MLP neurons of a small language model. Each row is named by its layer, matrix (down: output weights) and neuron, and shows model dimensions 16-207. Each number is 128 + 24 x the weight over its row's rms, rounded and kept within 0 to 255. Numbers have three digits each. A neuron's up and down rows have the sign that makes its largest values positive.
After each neuron's rows, "fires before" lists the tokens most often just after its 100 highest values on Wikipedia text that the model never trained on.

L5.down548:103159152142111146106132093108115101098137119129151172119121111118084120163130124099110128107146091123136147165115117132137152138131114146136172125107155093091082133146140130117119136143094100157125138110076160078111118130172142114110111133145155191140098075142105099098099133123136142108124149097145130139130086122121081117164087113079126149111119104153130126136148105161137137155125104134122129144111141146152153132109157164127128104094130109124106150116112120108145118138191116117111084128113131103115101133134140105109124137140138143109111117096119103157110095142159127146
fires before: " ", "|", " votes", " +", " ."

L5.down226:128138130117126114122111140167105162162104106116124097140133130086131169144152118146105109131133155150145147085097127068159172149170133146122142166119138105140113094109126132107110120149167159196097164168137197103097138101116157148126203137101141111092114106143092112126147118121149162104176131145111109093115151122145142114157115137115163138113135140116111077119078122144089110173148157132124112134119122117164088134088132133149113097107153128146101150100171118139106134117130090100068122124163128168176096080161092148142115153139108106120144133113165139115119099121177135101
fires before: "0", "8", "1", "5", "6"

L4.down1207:135115153147146151116161115119154095121166114127164137138115101188162153105132124146152117148137083128171137156111106121092105153147150137102149102137121109116115073106137135117102112120127144150143103131094136120118145125143098113142109127168142117094096101082122182116116131137117125175163153115103126074115154153111138118153055067106148118140145143156162151124094143110117094106154123143136101150128134120117132158112098180130149097110128136141128128156124098143174109177089156149173135114080148096130138138131102100135114155106127112120089148134127113081095136104135146127
fires before: ",", ".", " and", ".\n\n", " to", " of"

L5.down1344:095138166140132108105141130129087126197133091122122168131131100135131096153091107125151074157117100095156081147138122195109115121182147121102106159153114110149089068136157118071165139125072107104101146116138152150105128113131093150120137134122073076127127121105089149124124133126114156152112137150140133113113130114098174100151091143154182107086150141131098119146151155133119094115138117123149116088151140086078117129066160134125130148158123143105151135155128128159068097130130125105126111126150111115101166137142107165111156153125174118121093138149131148127157107112091138170
fires before: "1", "0", "8", "7", "4"

L4.down1169:115066072121141155145211098140103098135108120132127162127108160144175121113118172130162133099123125140124148094185100104128173154130123113116098102154105136117122166136140139110104106122125169145108099121143170109138168115119122118081139126139122174126140112124131135119145100130133125126126092126084138115178177138114160156091135114119119120167175132111143111194106093117148138112093110107097102107094119148105145117156129131175126088137167119143151158126114127113159128098128115127178106108096167158116186115079174113142109154085116155144132133097116140148103098131157119153
fires before: " ", "ase", "u", "\n"

L2.down1521:111109132137096100122148146147158131100119100143101174153133100154146126103107131142114123130158075129161132165058096136103111105112165157129104117111158106121114147121106109112137116097146124135115128109142121080110123113145142147152108124097128123114139140142079123166095105134088122148130128158038118135163127132099160105112145097132137146157152092147145108149091117140149135163156144137143096160114138142115088150104130103114139112151148148116148133176136171078131138100131093123161115100103141143188137144112121084102089147127137103138155126082143091145117124129108138113
fires before: " ", ","

L5.down374:145125118124156095140150113144127074117154139117147166104126085128108118151120135092159157095169145136163117166142082122105167130119090103158113066139151115130132121114091132126143117151128171167104135155115105117124100151122208097171099105122142126139095163147125155118172122144127138180091166129145084138128122115131133084136095115125144158148115126141123132133161149116116139140112191099109109121122104141112106100152128169144159154128122117129128150114134156144127123142140140158175168163131138137135109135109081138144113102118111152162137142163136116149131106131127128132
fires before: " ", " medal", " (", ")\n", " |"

L5.down1011:123124089116146125119112124097122167108129126176097144130126112092101086115140146157154159163121095104156123116164136144137128126151139124120113130112141152137102078101110093168114118148131130139140161125114094177121124128134106130111116166161079130124142094134134121137179092123106116165130116144150143175122131164110101118134159120139168098144107096137123155192136068105129113108122114108140147111096106121144104139124102103140077137161102132144168111093109116134120111125167123152139120129135148129167138149108137125135166145102125144100137107104142108135123171132139132149
fires before: " ", " |", " her"

L5.down651:158113102163155114171133137113128160119105113122123174138088090159109120110170133154131111106115142099088160160165147098118117135146131152117171142143116110132163126139097125096124105129164141134166179150150129178149131108141131174133099155145145140150128147104137161130139161134117154107083115146110140145165167102138129107106128085174131130093138128132190104115111096142155133095107132098130170100124107142178156158123186129190108124119128136100187128174178146132091148140141117111083119091122127099143110131120111117132142163145134152194124121117115135144099132103137136128
fires before: " |", "1", "3", "4", "5", " "

L4.down679:144127134161145106123117143160127153097114141118148133129115126138131080146164127096141161142133152117105112126097099106109124169138139090119130150135154109122137152127155123156143120151136088199103133139126142115169086104128143083116108133149138119147136161136146096143180144186110166177089153077135108124138144093128143102131129082127120105122092121145113166127157145138184145161117176137163100129163113145176142140153115141146141144156118132145096135138135153117113169110112162141095122080071118111122090094129126124177177076102104123148120100126170135152109155101136092135
fires before: " ", " −", " (", "1", " |\n"

L5.down914:153144082168103165144180107127096121116139145117149115136151105159140157158121150129109110126121094119112121119103101122168179119145151084117124115154161130146115116114133174113147094111113115139122133140138131125174113100110155147127142096120129147080157160146124158121121161119116120101122095140096110115148116182127143121101134127121111166084107114107144094123116124171092142093125158125144108129114115180156190067130097156176080126104120091110137140169122128124122108130135122126094115114124141149155110094127091064140118154136163192088162126133180145134112126100156098123
fires before: " "

L5.down928:125128100149140123149160138100069155116133107099134166145134133103076109168102154180085146169115101144159107140121101163149121153216173148128097136106135155103136145176125114129132137102116131087112163150109112171141136119143138164133109143110144094150161131110112112088135118176137130134107126125145097145181177131138119079133100118156144113144153120163158109141114107158125166155110146144140097151164137145153170148122139148105115146121115124143171140108096122118187167126196124081126093124165100119156119164153125120128155136143124099119121131119127093132113162119120152156
fires before: " ", " Total"

L2.down626:106135107093136100086128117111081129138150139152145145128113111140122124108111137129150141149149134145153101150112152106146116127137132172119060101138162145105080161120075120150146112109062126153143130153136108078151153191134138139137077117124156104164110113087094143174129141097163095177138125132121129122149127154111110144084087123074077097119104134147167140122143167121127117134113154170153140173141144103116130139100114168141185121139127143102105129125127109128144130117097155172155154137138074167124136112106157142196134143113072158105130132152174163126102124129156122091
fires before: " |", ":", "gen", "\\"

L2.down446:098156072135105129137148067147162099127173141118115102139112156113132114119076141145138124124157110124120153121127119170077143157174130106121160131156113079092119125155147121111152128123081143102132079107126128146126135140117135082115140135160144093131088112136138119119130159167183121103107106135145148112133160135094124142127111189103092153137165143147110136107171150144113129136074125142161117126090140159131115113112114151116109130150136117115121141134097118151145139152144150118132116124167109113115162102124190133118155180140100118111163126125130157102126113115142154173
fires before: " ", " |", " .", " P", " Final"

L5.down686:094097146105142090126140168139157123098111125154126100150103093108130175101140067080139139085161140126171104126144119105093146149163169118126137125114099135137159096134161115137120103147142180163086146127140150139154163132131166141118159124143136127117100145149144076138161171141162107137114102152142140112172175100151114121128175148121133145149121128156157099117147115174133113123149152122135122151147150098138142100158144138127156128135122105135170136131108128142124148082140122079126135162110130097118095147146146124129106102160162076138163121150101123106165097137106114140
fires before: " ", ",", "v"

L2.down1142:107126132107098104120130135137162123174103165118140098090108125116138157115133101081143119106127131156166111136143104127136122127125146119134173121169123125106154175064109122123178121131147158102133052156110114066123116126127135138120124119145123136149118173109142158161129120168130104087108125138126109162154127149175130112117086122141142123155099106108150134126153153130150105172161131112137149106122092084073142100139082125151125122113104132111093130159125168126108170110168146135128099124149188144116074111138132126128146109107126121111119138109068107151146111121167084115
fires before: " |", ")", " |\n", " "

L4.down900:144155150127148155158146117101101102124145116108164119143182087125150094180137123174104132134108117179139143192136105154135168104162130082112148179139123089179137107164120087131089130110119081131121137117093127168123180127147122137098135109123107096132103108074148141134135069171111104147078119107128090136147107092110143134100111137138152128165156148145158136124119117147129154146140098153088154122152166118108111085133171114148095124096131106118142123155116128131124133086141149107155095130134175129116136126128125126114061107136153113128101136132100155073123132141130149153
fires before: " ", " —", " ."

L4.down809:137106148091136142155099083114128116117103140124196107134149147159126127146124118125144135114143150129113186104150160114163126147136131115132123103090100132129120101144159122116149129137162127119099138130161095158077140100081122101101129121138141114151134101114093134143148116114112119123139116098119139104141118116130101116134143131112132125136142121162115106155119173081176112101111147115101129098138143154108074169109125133144094089147144102105161112153104091117135119130120139119104114149138138174117108110113154115107162135153124141106149142157124116135121159138115116157
fires before: " "

L5.down587:118156081136132133133123120087122088142130112162135105127146124157123140113123133094122111084147142147106114146138102106128166177100094114154086149108114134161152182144079166124111108094165161125135145110157127106179133134125139133106120123179155146134153143139105141139108143118164133103083099115083108084122112114106112118125057119143118166110127192147113115123154116153113159102132115159142138144130115141137106150172142111131147140105134102139104156153114143140126091111122121165085148100110094128102130123110082133125121099110135122181099136135129119084151180154091103133
fires before: " by", " to", " in", " with", " as"

L2.down240:134164120140122127135105167115180112197134127099126129129130150106131115140128137150147147126089123171110142119119121090091170110194154145128159124127124111158159107137134147133175111121155112106155162131095105123138112109108103115125111141122119152165110108155130097130153176101079140144104178142121122098134110155174158131157111120139105096122086141105133102125100161147098141110153121109155121131132110114129131115165156117143136128123113130144146108183120156141108127150135101124131163154133127130080170092134142147133121118114085160136131118134153105171110141117136115126
fires before: " ", " (", " —", " December", " November"

L2.down587:141108148105157122137085083089151141112136133137118138148128108130104119134145131145116180104115171096121148143091107125127141142133120130086139151159113189128151128130112149097114101118121085124149134147171117117113116123117111133150155142085122142128170090126128122109141147196133109076111111113107127117160141122150111167116138136132101125098146111145163095114112143177123107119117134162139139097144087092092094149132141148157098160142118163112128182115133126117135111092134117108174137115093142148188103107132084132143110159134124117104160109131109108101180123136146058099
fires before: "0", "1", "6", "4", "3", "5"

L5.down1617:133120090150115144133145140082134122103125114106113087124119207171100139143119095177133132116123158140089114091104095101117093192090107119115124121117160108143104148112110139112142127117098147122128118142103117105091162124154133149146104106133131122128117182139121131151120115118082121124088156116085135127111130132156103113116088106123134099096101143145147098113148138140137107136104137140159150130122145100085121158205166131154176138127139112132095142128128157161082113106158120124152130152115149144117070124084116070093090150131125118087060127123122141117131128121054133119
fires before: " by", " in", " to", ",", " with", " on"

L5.down954:161140142156106154106127097154111135115114140169120053148109143120134106116132141126146094106150161126128124120147098144128102119088127124095152147105140139121185076129145141119165108144168129127088130134146147124111100121141166126156138100135167093126164147117129128154138131139146126124124094112124151087148126119126132137165134136152193166106125140153158113107140152129105127119101150125137142103096146100135097103146164109122093123116162126142069124139099088141105128123115125067140146126097136116101137139164131149140120122153169107166129159157133125117100105109163126122
fires before: " ", "0"

L2.down585:111151114114135096120131090124141093176122120154115119151164090123132149110070146127162138134091140124142113184092144093146149162130069132171119110125154161128133136141140113115072153161124130141087131147129100096087144118125129159155131120115102116100123144089123138126150108114095155097115122136135174137098129112146075117134073108096147128144140116119127114140111133141103087120104134093154104174137090116114112119132128118144132137162150164175094135185144124185124171105140160122143115148115170105134130153129152101132113122154123143130141153191149126107123080157094137147
fires before: ",", " as", " of", ".", " to"

L4.down180:157140135122154113134145129147106082142194130105128119144123146086103094144126102113133111141098169114145140114111094149102116140106141093123114116107146151095087137131146127119116095084086174149080113139106149092119113092118144142114141117106117123128136107121130145136130123147102157119152149133135143136162146142093127131173142136115125102087128132128128073105110151107142106117120135157111116152112155096196143126130121120143149126130163137133126141146135132149141132154143161173153149132129136128112138140081119122130133136092180143137152126142088119140146139107138099152
fires before: " ", ",", " II", ".\n\n", "."

L4.down550:154108105125150150132093156161078131147079100153148137171151090156105143119119151129118132152101134107096085128153120165093096089112113107131128129126147117145122116097104112121145138149143147116153173118158149099114128090112141126145158152160153166114133146121108137127128146146117129111110166120124137169125141106157115096137111113103149097086159130118138080104122118087134113159112118139117171125135103149133114141155131141146144141116164112143149135122088100100103109101169139155144129142096173148063096130126153100104139156169127152107110131143136156135109115077143116094
fires before: " ", "0", "8", "1", " Genus", "4"

L2.down1533:122128113131132127121133153129119141098134129155127154118182153122170138119090141133182093121131106143143129130090092159159164142111116126112098099096154103138124140088107147082156110106144141156139114120153120078154173150065154153105108144150130145137132148136114100171147143144116121132143123111092168129099099154138092142137114160105106149134102153121166157128117117168129139140091131126107088163110135123133115118117127129141143113135107116148133145137103138155166097109119150162148130156125113146161156072097116168123155175131144190114173154106132090139131096096101106110
fires before: " ", ":", " |"

L2.down177:110082153165133133114093125071134145112127085102101114117098113112095127146101126138152123099137154128133140120116098140140121105063113145122142158128120114097127113120132122150115102133142156108129122124082093097127105121142196143164145145117129100119158160170149109121131162143126091100107158164118120126148115138109123133126151102122108151127107096121134113163115111140164142112109131125163132119112116111140120113107173131112160114146081163156124098155128142161151139129106145146125104097131125163144109134144138148125076119097139097168135119134134126147158126109155099147
fires before: " ", ","